config.yaml
norm_place: "pre"
parallel_block: false
init: "uniform"
init_std_o: 0.00482
init_std_down: 0.0034
lr_head: 0.00626
decay_fraction: 0.843
decay_shape: "linear"
batch_tokens: 65536
max_seq_len: 2048
max_steps: 9136
dataset: "wikipedia_en"
MLP neurons of a small language model. Each row is named by its layer, matrix (gate and up: input weights) and neuron, and shows model dimensions 272-367. Each number is 500 + 50 x the weight over its row's rms, rounded and kept within 0 to 999. Numbers have three digits each. A neuron's up and down rows have the sign that makes its largest values positive.
After each neuron's rows, "fires after" lists the tokens most often just before its 100 highest values on Wikipedia text that the model never trained on.

L2.gate290:579473472545419578583483504469589534478480445556470498439466551498608520531437542459517488470487504523543511455460420434503485462505476482538564503482512497400649519458478561494536507496460533467430479520462572490523484483357506530524540518531488510511435558464470461511471431440481463526
L2.up290:603504522533415488495547507534526512510491496577604566523467403494535542519503499529488467489401489497596472497473569440470590510585509385565604418450562530495531552529399470439503473470518451427440568445523487443481437437462549473632495475540523535546456505542551496506488522484510507564
fires after: " in", " at", " or", " for", " In", " to"

L2.gate88:467484545466530502465443476433550561577465556447552562452514512383482446541516388598506502472576513476401495503518587426509591476517541571479477516537484485508506521538482465558505399465473449520449465462546417499511537519449533534533466438422604460435604527456450445443477623491502436464
L2.up88:578460520499552565459451460549506638437582524501441494553487540494397444477454581469413533473443433522468536585509482450505463420443441489536500470475482534432487569511529520559462472482423533560545430476472415443448611485488483439551425610527537428532453488547541486546497434436479425439
fires after: " s", " F", " f", " aut", "f", " G"

L2.gate487:482540475464563444555488533446510509464522506535436531492567440493361527478521481398476435434570466611622427507536434569446561422499566489463505477475447524584455470535528546520390461464522504526365472559486475531409510524503504442512559490398419472463544473545511482534465524493510514409
L2.up487:492476412383484451505557457546527539479416396489421473623438574559530524605500469480513508471453488480480505491549500488520484419597423497590496549500506588543448604523524396530541431495500443540481428428517450534581449460473623414534474511476517524509443553523485438566563441547412496529
fires after: " l", " L", " C", " c", " F"

L11.gate572:516459494482515522498505509506516431538494477567476516506581507591536581502458444430556473565507505423482569538541469480482512536482565501559365425457475449489521528508534442484544486481448479548391478571453463536582525456501460501454547395496590515530385575445444471454547470475525411538
L11.up572:513397449535410480442572594415517466461474471453609471534506465567481531484520486432467526507499508431461544511444474540598507501453443524409494513484584450509425543459588454478487460518514459510510514475518536550507537519509493532479504498575502508463431532411534606449499485583462568498
fires after: " ", " the", " in", " ("

L2.gate488:401443474505560554528460476469531579447525569588461496465570527499547515634502513489513492481459494551470439566504389426518504463478566468517558469570399457531452512624469593530534510512482511548476482520550522445518578456527511498571487476516429481447504539541485551456454471429477495412
L2.up488:470523491549460525498611491477509484470382442466533450514505514466521408530558539424549474535521479511511399525519491478470506556588438527530584496477484478468367557498453506524454502554564494538495582496603488421503518413531487496430525447479491565559459438451472550524547480444596476445
fires after: " ", "1", "2", " aut", "5", " N"

L7.gate467:455524425486524511465503572414530537533553499396368522543507542563466423493505540498516420541516509493473520466552447555416518518418466512556429519611538501468564433491563532417528518469431482500378451486499629440456528586482620457417497457498491404488514507507541515513413597526467573516
L7.up467:503471467576437537466501478490520526384549567511518532558454483530564512480462542506483400527570514462503500520532517505511549498503434534560560378551538523446417515465559527550410422373403463538484524449496466451436582507466501587447542496507474561485447499439489558522471536559466570621
fires after: "–", " ", " Top", " of", " top", " to"

L5.gate649:538493482467511515526459510576564525455529438472489482385449525535557509499467498521601438606413397502502516435514523601440498469399459512526512504570528516554535489489526489454468493527468504457443420556513549492499529518504466421489480537528472536390445519466501432514546465529525556377
L5.up649:537442531530445453504533506509499537494540550601516436429508403486572538527522530480485527512559650462466495403445520506515504494555524471466502475424553441481484547472545505629462520501523467575462394525431480523465459500550456451519479432486439486542576471437439434500562469574488546465
fires after: " It", " it", " was", " has", "It", " album"

L11.gate610:470518547549490559539458611487520430522416537555469537602552510543464520462427498457391532523587435449375562500520542414484496556488457481635392492462559502452486487554546485559535546529531525604492472504415418581580433496479407552531509511495540468548489584565404482624484452467482344460
L11.up610:579459535584418665558596545554574517498425476496450489485478498508579559498445618481496555573606457497438432430495588472492492498536526437519520449594605540419448511435527537497470492498519479511469490382536397469426482489478500558497480472409502508507450534505537534486559523558547525469
fires after: " ", " in"

L6.gate315:531506535567415567397420465449618495553546535544435577547528488483488508570497520442582616518582522612557470450469558538624516432459511461503479505513434400464520519548367483423426569422493491444456529458470511506503624566567436468535557436470567475561480450525583569470475577534548535469
L6.up315:482429429446463577492560539576567429535525544510372541474486556594475479550458511474506492480557472525528412485543529575526470454449563519450604565609508463487558470585464500513535548548469521542418539484456521431523519435573555447474479455556470588522474498438513564523491509515479433456
fires after: "\n\n", " |\n", ")\n\n", " |\n\n", "0", "1"

L8.gate448:563496569506429492511500468500513510507484402446437453474499520454525495479537546493561472503514477493580412399443465496521545459561514571470501527573553544523520537475483492441488487515549502440401448567473509501578492477503555524560576437646540461486483468446516515532576547519555466499
L8.up448:523556480452560519496451470509590447478567507517417524457436428489477447591499471449496520564449503500552531544514410522513503401496553459490590447542492619533477417533464493456524473477550504514532515528465509432525450496527540537531542586544534533487592474501516523585490609585449488555
fires after: "–", "201", "200", "202"

L2.gate94:478515424504517515535463440522482494485536534509462386554570479467501483447436579593539527464572464489523460510553500456574446540532452479415466449598541482485429565562442531644474436554559501467516513519418483410528466504469555621428642564530488412441553560450455425481559542549494514397
L2.up94:496439581445499416439540475481516570495476545584464501514436537508445520514490415504465491411580463576443614511454429440472435480494541438424474486488500449504509519422460398432434455541467486430430474491528522521548493506527524414444478529518477482429488478411502443490426475570513539519
fires after: " K", " as", " k", " T", "K", " c"

L6.gate600:481509488488536600476492484437502483512448506420463455477393466487482552563496622432518474508417510498533426509545538510489539440510595496536623528553440452507442550543557493381530386541561474390527533567523463546493566515433517479467507456426538522557462588470546468576481448487522459535
L6.up600:530558415444368441421462535503558523513514414483590454572508506503562476489480530579531580524511517427559371490492525495566498562457496600453606451515523539488471516521527484526530440576452453487517479470482566494414502533484504500373550542491490554511494531512531473473492516574435523434
fires after: " to", " –", " and", "–", "og"

L3.gate25:465459475464456356541464455444564571468471560588565463436546601494399530502412468500493538508527512573567443513396581477479435563584462499402401608460460511506525434440544568459440413438542536482487591407527500536578493517561512523493510468524435500443487496437412492495541495515548476552
L3.up25:528388493463498492485566447503523384597455449478549571511519486574511484521555555509573509517471498498403542525625599405513518453443446491528426470519500593540577448495599482559439528546552471480496478513591469427495457425529535477438426509530545655514540502512449486541476502426472437499
fires after: " C", "C", " S", "em", " c"

L2.gate114:479467391455497538544441533468456482481522476418529530450374569564469505507520508558483471448490488508506449492467490476519497556541467376502566529525533439500487467509460478581421427564536509565394543547471490519480489514522443489456414497512567470545424433398503569560505547590521434494
L2.up114:470529515564537608542494489577586415472561417427577492538450546552513573462575471548374492477607540468583565501439434543465460476479452487478476485540480552568460499549551467497483541421481559418499519562505560539479458482543515514566494481484432515437493442375481484575453647543432512435
fires after: " T", "M", " p", " M", " t"

L11.gate461:510413584579442582492450448565566451558474506517451508421519445504528581525398458539430444559548492533501584527395565454578511524549447512585491412556435540479510413485486463518563527451464555578525573526402500478476594571556537523481485465501513455470499578630488549494601473443471512548
L11.up461:445425527468539514518435613590477518553490494487590493485445533569503488503388607496527503480422518488548531433445602534503496617519482503434470562517457530441469539498509515546442463463514468515509452543503445469470470522499505500505519580498518504596542523492466435514510531495544499442
fires after: " ", " |"

L2.gate761:499632513503484556564493494419545536627416543544495469513459473460504473464542524502520450429498503538463499444546517594616545532621526440626411509484448452540443477492512528448516593423484424557499475551408493562452546478463508481554383384468519607578540554469378595453481437492538398586
L2.up761:455462565507487586477495476487574551451590497533516472449507482543474491600453534497544522569492560564555537544501489486506500538438437504514544433504519475586465489482370524480569427542466469560558464484448511436498496407462516545531396456442459532500535446483499455507588539506451555452
fires after: " "

L7.gate73:540560482537495551507534502503506488525490529458509549477463457519546624579460515584501526501471437451450557459523551500578487405537460387429490417508489497433423421589439471532538577548542558487456457559530451423509506485519570496444446486460455566519513465490510396451507540501486538519
L7.up73:523442409581550545436520489467483471576435498541436461418429435569425527612460537504477552506536555525541580440438519442551546427524433462557456477516456486410508506567494592501552543465592485564404489571407451441488422460449478520483551572517538526576488556492536464568498513516495495434
fires after: " in", " ", " ("

L2.gate418:472399434476551417520441514527523445473487512447439466462512553515465427517511496436558541474492529508516479495466522540543460522537500511511391386592491569479376477627526391483533558431484574471512551524531506520474462401511433402564531520435589422504526429542463488518523512446532472509
L2.up418:485416358486562454461524498554562522432532530432475445518478542563425465504540434529513478499479556497523567521544494499459520532472490561544443468516462496429490517582532488424424476462510378581511490548529567508488558523575479437466483488506530451482507547491563467525502462407551512496
fires after: " C", " c", " T", " S", " V", " dec"

L3.gate485:518475558589555557500505588487533517566463574481492544554393472490510456480548510461491502550499476491550456519447443538445547516447541516519564496494582473571439459439509463539526502450529426458441485474489508437528505593568540557582520485509409491485563387421442524565489568527474375500
L3.up485:481482499483495486543507449545495453491516570445534580480454497496522565627460496472471522562500471544500554466451458587486474574426513475413469454547433601359444490556454536568444541472534480511443556549496499538591446498568527473536528501459572454536509460420462409515487513496449459472
fires after: " m", " P", "M", " M", "m", " K"

L2.gate684:528530488466502474451422457591514516559479490513463548440615464464482466488426529468542489403471459507491425572399404545497572541503571535373427562545554455517514556451445474483520534478542467546431517591500525490389434544513504463571527565562536482447482462546504550522541560462583506507
L2.up684:567445540561526532413521592548502634494581465488424540483422584508471471352450365484526533541471520511518508552553534552514460465564494583465476506514568533529481538424418490464501456541387465524395470553491486515478500553542436461549480514470529483489532489480516489546495535515521456389
fires after: " C", " g", " W", " c", " N", " n"

L3.gate132:493461484449501443490488505572472430468457466443524432490425608496516443488566488464513572498467513560461458512531395480554408541521447406479485496500425499415382470557490462558403377560477440481441558457485468549454510444580529450586570598438548483603531421573441438463544558502501526423
L3.up132:533498533482504494480458512609475548504577587457460550422525526477583485405472493442440498505491497508563406491505446545419406498490510484510478482436425424455414505442489497529480485498472502417490492522548451444447495473460537535472435568514552566574515448458450530513543483542348572478
fires after: " Al", " N", " O", "M", " Mo", " Le"

L2.gate115:528537472467521489474515469520504460558606522479543392554437417401491462509393541535539528500489451516425488473505455465480485552693455447452539432497542562498508533524525525551473482476560509404475568543502512385546564538499469580468551503436491338590579537512501511495525591470489459480
L2.up115:511519535537485470462562441506501471469485563543427470580508481510430462550509564472424504507570604573413527552485469449565404498515510448478484435492565533511428474434503510472465537559465584485500457411511548459462486393564529498498547615453498509409454501499467463474502548449562388569
fires after: " K", " c", " D", "D", "n", " the"

L8.gate749:577439468519482584421536413540504536469506494542517502413447567494527497485451499499508474515466552448496382489498546514499504546502517508538456551471404489442522442520448494426511485551547486578530507527427526547470528474326497531568418504437458538452562494511516433493488460505430440481
L8.up749:400545534520561493511457535550489501476546441482478479482525494524471444548552495440534518494584506496486496559533488532542599509540491418533507485617400451476497438510490428557578425471498550541481517515477491480517563500465438475545495567530487520453558575508416488504492495540444512440
fires after: ",", "=", "The", " in", "M"

L7.gate456:549516572549534535439453583562455492519460553441473475516549543447571381592499496527481498548518503508517497514391527496488441514484402457472480410486498529509483447517464494512456513476552431471455449436550493436545480446529508476519442588605585446516533564447471485577523476459517530492
L7.up456:477526489551523458472524373449508459516466420446509478489562499459465436508501470482490431513485502455502429522500428475465536522530465573438493588495534538448572461491466497551456465566441559486464515535524464533506492470525551541535429533598499557551498469518518441628434441496540574529
fires after: " on", "On", " On", " February"

L3.gate127:522451544520531457510494572555514460471496562549557379463503408450539506553513482481487436472527529463502406477509564581469546464544555451483590493552486544478581514526464406561442488510547556556461567507483445560552482465464548384534524594516485528538531568464567453575510487493519514506
L3.up127:620566483492475536491424588465515573505536521520495493521482453459526592522613504578615514474535562513474438498369556588468486446460526565490509542533490442482545502471492539479438475497473517485415535429496432482468428509524498473447545484425466517522563437502613465567501615506462519492
fires after: " as", " As", " es", "ap", "us", "ivers"

L5.gate725:543435540585490540486581365529421577528523497473496526387487558596532437503533450470438551596529468538451523545501515467475536389500421418434459550612472483428507407525495512521513535547416549456528606491594472471589463536587436476575551488562534566482467439406522493485468493492474519503
L5.up725:457485448479489549538543530507396538545450405510540493516496473514388576503583480484497574533522516401599497547513458617518450478494538459430480529451484490502483490396487518500439457529604578478471546518421486473574563516574420493490632514530541532482434446606519480585471492506532549493
fires after: " ", ",", "202", " (", "201"

L2.gate728:543480578451562492505499505526497487436556489449562508551551482519473413512586486504483474503450453566488507505392461520545486413533562449484530447518473539514459530466488557483493505537504509549429535574455541485493406548521480525522485526461526527552552469461544477559510462462439588455
L2.up728:522495541567488505471477534471533448489521465466601479625525549592455437489529438425562495416455438551522474536489533487502473536378573521411454581466450557458507447418491465470504495463501566388491546640447492520527536518475488499538467414530567562527535529470558526500453438491502439404
fires after: " to", " T", "-", " k", "T", " that"

L2.gate565:502491494511468499465560539558477548468458573495528471448561515496516494499462499485482387461441407482514576454512547456459569582566526418600393510592564546534581495531410458445532519474596435485442554549408533512589494477534446483406460450501539425605438608520517521534537562501512573442
L2.up565:553596535536615386514437510498466443560545460466534398362482469534527410547508549452468461525486594532442456552512509461499510471509457425467586616458474484596404530542498549554523503594588555601494533483522397512526436461492485513504410502429478604509478601456542433553533496515483500419
fires after: " O", " U", " M", " B", "ri", "ir"

L6.gate363:486541525546480548521506535395463510431515501466476528558502508468534496493469429550504619551574539472532496505542488517527487486482440576547499429409516558523617498475500507470489528527499546473524460509581470498520490459523557549503574493487565547584496466430573553565550510444504547544
L6.up363:539534437548597481446437512537438539374514449511505429535464516510582450520450498535448465628488523533482475531429521415501482458412496526560449527462498628543542452545559489518390497532451473502442461497558497481531475537520521579504537570581461514504571566522519406544560566560518509440
fires after: " on", " On", "On", "born", " March", " February"

L7.gate14:442439505489419596437530524485500531540505496469521527481476587452402456545542427540479632547551469534491518449513495453572482555504587542514472572525466389451519504524509516556514514454561474354454506473586483528542483409404536570478517562577482546520445463518458540648532452538523624496
L7.up14:535538526469456556497575514496512519550471435520491531401481518479402538467610476485463556443477504550515442461498491520535508506505564530491458505497485440557454515437464516549544396449534461458464557485475574484522433501507594562511489469404487461533394454471523547487575479571532471509
fires after: " Won", " Nominated", " All", " tri", "0", "000"

L11.gate186:521599582455471484475493448468557583496517447496560536493510441474519457538498525458463538608536414455482516518544518511424462555475513422507519504546406461513505477586525534500453557404551429443561433454490562537498490483480620549503515534478444494443416492374426495521528548538540374500
L11.up186:512610548436521433481552557406533438531482476528486487506395450425414417567542494487532497495473553565557555572494525492541482498439512541518501485553463518479506447443498465519543535463451521533441561529518499501548405502538472524553576538473574543509514524483509534598449552422537486478
fires after: " |", "-", ":", "\n", ";"

L11.gate534:473615456533525424502536585478497508405428457491487539479533457502483480537425579509491450522539528529453468455393566496453528472491463436576539486473503399551526490413541453496518575504458403418523455488486534537462433487491496442500416531483448487500458506515445498493458441493464576488
L11.up534:461564448611432505388485516525483542463541466466521453536551464514496438580485518425463478403540402503501551462471526539527543456523483457434480444492521475423437556512514562461504607476466453482535615490501520466579529466483508480465479474453452545521411529477509524447551473539542449554
fires after: " ", "."

L6.gate15:581486536505452612452399454529520518510448407486512623523483618553496414502515519487467443473449469556490491652486504481521459533576542509438519471534435541539458536491502517531501596502464644499507492449441543484459457570490497438510529556545573505477568566462477650498481485449518513462
L6.up15:458543539456521576475521454499434514494361501532477506540510576584430481545495505505496573459502428526449500573423563430513486593506459491486498508518428468469411538603554483486434497558455497468558469460467492550512569564521535451437580478529463487526490412561419570578545543449529583661
fires after: " |", "im", " Sw"

L5.gate668:583511577501550495441617526509498534463538514513456558496510512437492477529514536542467502520444463486438428456543441554537536433489532506594499524566525468464496513444494551570571531466470524509443429500522454555472625575402528500544431522404447470411575551442551514541539426478488538542
L5.up668:499525422465581544508453587464516526524429532425526489514464482444493478446476547493491564483420499477434522517374602546562568419462446434558442490495418476536503585449453567470545508462520592533517455495382553539506435540474530461480512573530485511461492452427496467542521466424638459531
fires after: ".", " (", "O", " N", "-", " was"

L2.gate351:521448500540530582447587498523566420514484495458567460414569469566502505504488504486533456481497541440407422439465478462473554515483523537480519535522463514614517468589457401543469462461462495470484481531456522463465451540476440492514468500511561494532439498420503586570507479601563490523
L2.up351:564523479513552463456559441504502463534562520555387465490361525546538451498451539376472527453515556486568509527475484471451476528430421461474558483468468456494490606493465549488470499482352572461531468450544570512438589474404517512500530579479517451526495499516431507488511501523431477620
fires after: " F", " f", " V", " offic", " B"

L6.gate577:495465555532486463542557527409499544471530499486532511534459488524519509448438501566535495452479441430564485532538497502605481420477457485483577412563551545490512596448524457503432455509429476469434450494477499502500495487424539554433500492406559448562517488570455407428500564503469484427
L6.up577:574587467582440494438456432447441396548411560509506438477460579423535509428479526546542475520501435481467402476507553462437590445441536501540590494471471508504524457428533495495452496401436461471485590447459483522477540497542563548513479547515497534539419531549509468422539574457543506486
fires after: " |", " ", "0", " of"

L8.gate494:502484596457568552487566503501614481576531472485371469501459471450491416568489459547553432574462476550494430599552497447485481523495525489447510564437482589574502496433448561522560490412534527490472446518437491493499470551457528507477509476560471443469456508464481510552428538451478504528
L8.up494:574480454494506552509506385535504473488512474534464453576437535485562569533481515469506460561483592494533413487433569508439494510513504456457536505436497493494414533424557476454518577556477511502446446442484463481570591432416455574495453488529498494568525584497520457520559499509450426507
fires after: " |", " G", " B"

L5.gate565:543533524514435528518452518554463535530618437521474369501575540585450513366560531586437440504576493503520547508392601518419445517567404542363551485480615590512502496561567458486453514499429516494458510556433558534502426426494500429499542553553496562530473535458597533589457510556421660527
L5.up565:571523529481549479396569546534500634505440518485552575494547441482460547482473565474488533515451406506502456571418545456463469536511436507502475424580545494541450432503622564508568453516426495464539445544504425586460507462510490501551354414550478433505521530561395519482498469477511570441
fires after: " at", " At"

L2.gate670:464466499534488497537469536480439497562547560487409575486450462528494473491462512516503360441460514498574521497482530468529538557568493475427507506492558447477552474504484453532494445610517492460541570444608531486452596460500530396513503497529592592458544498464476444479514545397479386489
L2.up670:418567503484444502441582504472495477523550468447563542507414460519563501497470453492470486539436553571442550538438535497604514531542352518518462531461575500462573460512488471473438512499477514552474630450539517439498451549492555526528562492499466487523486489535520518502461517509494424480
fires after: " W", " w", "w", " Os"

L3.gate726:473487643558512533602367508520489497458501574477504531515519536530578430439531513458470582467514459576490434570516378473498546461458533514459515481479504577537548450511499436443441503470512523573504570478460560602517468514472545460504508624541565494420464597589500518556483462504476520453
L3.up726:543550499449420427506545534591507474494490544620624548488467542508488524456486457500517506433531506484486535626460520451460549478483474556478520582472459537456510539509469568600502568503370477509513461453567423477488579488520532492520534520504481457385461511446572506646443423586412477521
fires after: " F", " f", " D", " d", "ow"

L7.gate47:559469453552487516464492441595527560431509555627503474555503474489424369470432536449574510443519583464535487574587565521643492417603467446493524602524477586509535581522468577632488574520511380523403425571418408506549536465539486584413497494435413508459517508492471461526443362485445528480
L7.up47:481534578457505472446406534469474545538473493470595420468553548551468439524540506433446490503564473540551494599455413576480589439481469531407590568541397490668590479492533481415461493440525491553416434569504481486565527468458470452570457466518502416496517510524467565513466465504459500508
fires after: " ", "\n"

L3.gate454:456502397498439524580436565453480493417451491525441512491517533431456511415512511472488508488502497476445507580425473506575437512441459438464543401560516465458386540503476391461480435468470491523505526515536495451450481568523444514428407490534460435529431592587468539574430532645444554504
L3.up454:410399470494529525442538474542558424535497489570508546496482552591519438477432482520405517492455576593529513386506460525477489518527383540521539517507415442527539564520503410528477499588513459540451505505504495490516496493469567509537396548537457530590543438621559529496476469514494467466
fires after: " p", " P", " em", " M", " ph", "m"

L2.gate167:541503438584525518450517518494492441493535562438522552535547503506528493498442484376512593382492532557450447626465437493470445457557472572532525573486515553539517451398450541542496490455578526582439555580410469542561525559480617435464537596447496510517456474512437481567501547420378521588
L2.up167:544463479507650505501485484496523473443531494565479410484406472523562588502438516517450495539429535540484493535526428545561499470501506430490479461530504566479439581517453486617530539505488537575497497526404481478550583532487593512588396537514546456526444484472564476577497416473474431499
fires after: " B", " f", " F", " D", " the", " V"

L2.gate57:547501448426425483456477485475523515491485524527490522450508461489581624545553534492552437466458538522438461536474517512477520466573465467517520451499514551469462418494516531513485428440544488514549393510409496484313441479515552552543458465442545545465547568480443554475481602526437419523
L2.up57:492496578458567469421513496357603602520556542519484434489455487484517509554499489473506493560545479515492450534459447546480516514546638440579469508516460504510530436479455464577460489483485562519598494529464506459343550423463483457537496507547458542504479479511469462491458532472485402596
fires after: "\n\n", ")", "\"", ".\"", " ", " |\n\n"

L2.gate744:526483533460487509559464529525510566471452574467428473499480579484486462490504509461498475444485509497457508546464529461463465418575586490509520576445612439508517481508495500450494449447445519503478443520522534422530488556453498492486546495541528630388518555498546504476583437457531531580
L2.up744:482516419543501452495397442443536458520453517469513536416435516498514395522447526461435412489365492477440516614468546510472573539517514505500496492516467553445492506534518531445576480541492454400451557430411556575476521548449420506548500455445603583387551560563458478500545464441541508492
fires after: " K", " Th", " H", " Sh", " ph", " U"

L3.gate233:493429542451393425522547622433549496492514518428560562453462557549581516441593598587460469490428552518478500503500389564489460599507509515398528453498538500423422557551452442568506519506492458447496480548501477445478488486599466517466490481511558523415537395506547598450471480529462461433
L3.up233:414512550469480455440547550541581446507516534494439523419560524501501526437503583478462561370478500542519542542418445509464498437461425514455523484442540472523480532506483482470525549493510565519460464447439473504519570522493562492475536451500503478404518475640548481439483449557401537507
fires after: " O", " En", " Ad", " N", " ad", " del"

L3.gate444:541453600575453538457580457582480492470481527560488461470543557526484374577472448432544450477553441481471421391497528539477441455486444458518369498413495523489503510449507467507534463382573503487468505424553428507397520483581477511388527511516477527472399507444421493426514531392488514532
L3.up444:392516535499515510490552495503560580450567624523533432489582469397478447487511512431513440505492567553518507505510505537496461526511521459545482475617457476421458514495524588525398553413403459574555528509551466456444442454464416454443481512489489393467487530633655537447500597532387445469
fires after: " l", " a", " r", " s", " c", ","

L3.gate161:451438372540491512452405438446422494482580523503529477443576463519519401533495504494442535463584482514580473519497450501588572491552503480532540514502470458580462429445477465532548426471436625539589545475471486497493435505483516432427528516514469435528492605481623547534508556573432539541
L3.up161:488468499518408484380428570490495500485473511524470503533518529590552510491546472388493566533466472478614444489509530534472461539475491506532490454511525533541490431444497418506639504424465585463589450483550485443550505549539434438515457534443482545459412440443521509528534519506465484518
fires after: " T", " d", " trans", " t", " dif", " Ty"

L5.gate212:478498429447481526487502549570526540514596533613438403472443577493514437469569513513465583500490543519467530589556441444569461532458585405480531433529484404511433575460531527492568572456422545568475566501486522422442515463520405565424529472525500489489513598564543510519556489488542541391
L5.up212:503498486515549491555495500504488414557556422434394524541471488440480484462536542548403520441420487490582598508516426462390586403515471501505404554485580466491499520537528486501464423437496516491525514520514501547522385531589486595527530498481468488576445552456517504636495468559469526539
fires after: " d", " T", " t", " O", "ru"

L2.gate391:499481527535447475402503472574522600489466526562458550492568559470521481554534514474562533476512473555477494413427494394570482505458485548506441453509490545402486556593391591541448532461634511448546530496433568480518514467495426494490412458379541407455489593495488534447562480507481454455
L2.up391:527536390412545476560464490468475478522514474561508485566450484492535518462495451549555449521578462364509406516595501473475591546510534607529520525514498515482509516590587598525537503483562436516587463529458544488446576490548498521515563598577569476510437456522527468496410517521427432407
fires after: " c", " C", "C", "78", "ele", "ene"

L8.gate591:583522552537531486524530519511553544402502569479554487421474527466521503529487516453456506539398535399466446524486531502449598510491565455484548524573485457481488562365539494467481547532449533458575448469499477477392455451470492510404476479514509524537399585490522515497476561484434413459
L8.up591:533541448468543453472455573525508526557493487573436529505520583384585493507439522470509574601409505553506497551456608496588542492456478513530496498550516493536511622443540471502528478564420511513538477497404621502436442516512425476487489488519554578527450429478452481502591509473504461434
fires after: " |", " ", "|", ";", " No"

L3.gate182:481531490482450559530525481498420385484576467404477623491504539529390443505496516504533485481468453588483450513441549471489469507530479538555499571507413490542398505501467483509430525527502615443523533483440468441460468477574542373527554525422490456475569484583529554442461485492390499512
L3.up182:573498567501504478451541410484474529459531525437520577487473515463483466382524494511613489482428535528467501491540547419531597494392544530429492487547459496512571428524434495476544496512442526473600530467516492341507503557615580460412500496528526527483467511477486415560528547470437488519
fires after: " T", " S", "T", "ro", " may"

L6.gate85:572398503563361553503482496578575605539524508486450422445450469465508455505474484471543523446464425549646516367534499535462514456553508470465474445570479487541506526594532502542535510527515482440431544518482600560470466519506485476434537438552501504567482555502442510560511374491512523507
L6.up85:495596510429466525513441545516457493501515440431512504458458549481543499516562471530576525538592398641491505436608491481553492465489468482509447496546484491394534461511518523581553509519484564476541439552381644503493574587502511546491493515596537517539476494473416544577511475511485471538
fires after: "\n\n", " |\n\n", ")\n\n", " Website"

L2.gate141:490559500578538515607520479566561506465433426483478563536542469516629508522566443525459458533536453568435598567464446502457419471446471499566433470503467475484508483464464454479536557454451564479489544512563536501490522492503512479514432531544438480531433523450473553492556555474474467461
L2.up141:537445432497510503459494517466582501607542453562456598479499444592480447488508573479450582547522520541486493418476453537488423521451445470439477501480474515539495613469511421549579528434489550491411545526474605560503442516487510491534558576551444573444538475467489515520510526514536531529
fires after: " ", " (", " l", " |"

L6.gate560:512573505438514549466485484452624514525434487417528512497527495494506536549520603473390527536407524547455482537378545502472462500488450427538531534501538506476503532437517521473574549491505453505429413440400542485523588456531523499487505443492560537536531482514499490537474447504611532488
L6.up560:404564457510490526503555478568521342548430526517459472469523534608621478502455557437579455514436514458450556460487520417416486495516463455597513472449473497476450532537482530450429433496524459472521568419499500537536590480413586523441554505562538515540417408509467471461483547516527527389
fires after: " ", ",", " March"

L6.gate456:470518399503557506471602582511535444596525453500354546429610507533449482449541490337456529508501547507560470598570465556468447548571575503381482456440472481411424545512509523506478520453505506571481544515499494549462534422476454555550448503449477514474552507554446479506607555513508559564
L6.up456:530535447498521509421490543465511497496531466546397399529585402515503487553488501509499458394419498513483412612478549535425533557532553452476456498533411441450572489529516558445459480499465491521549481532489516506415517492443513541544567525548454545488534526607490449488529566493470484483
fires after: " c", " L", " C", " the", "il", " al"

L2.gate765:483468425398489551558472393530536480524517568556475445492504441486535517446436423491490499485524556460561496521508529506642563426491462394472566459494383434524447567535464446490570533560510530486494467568518485537422500560415521500470482413489463509511606607489457503457441506440542598521
L2.up765:497453536534536497521473501534550598494488444493488523473490475537483514470556562474446502397552534404465504484483545476624538507484486448565637499438486514493475518508513461490562424492406529510555527524486511471480522517430500367438480393501446543437482417549467541451470564564421512503
fires after: " H", " h", " ", " G", " f", " J"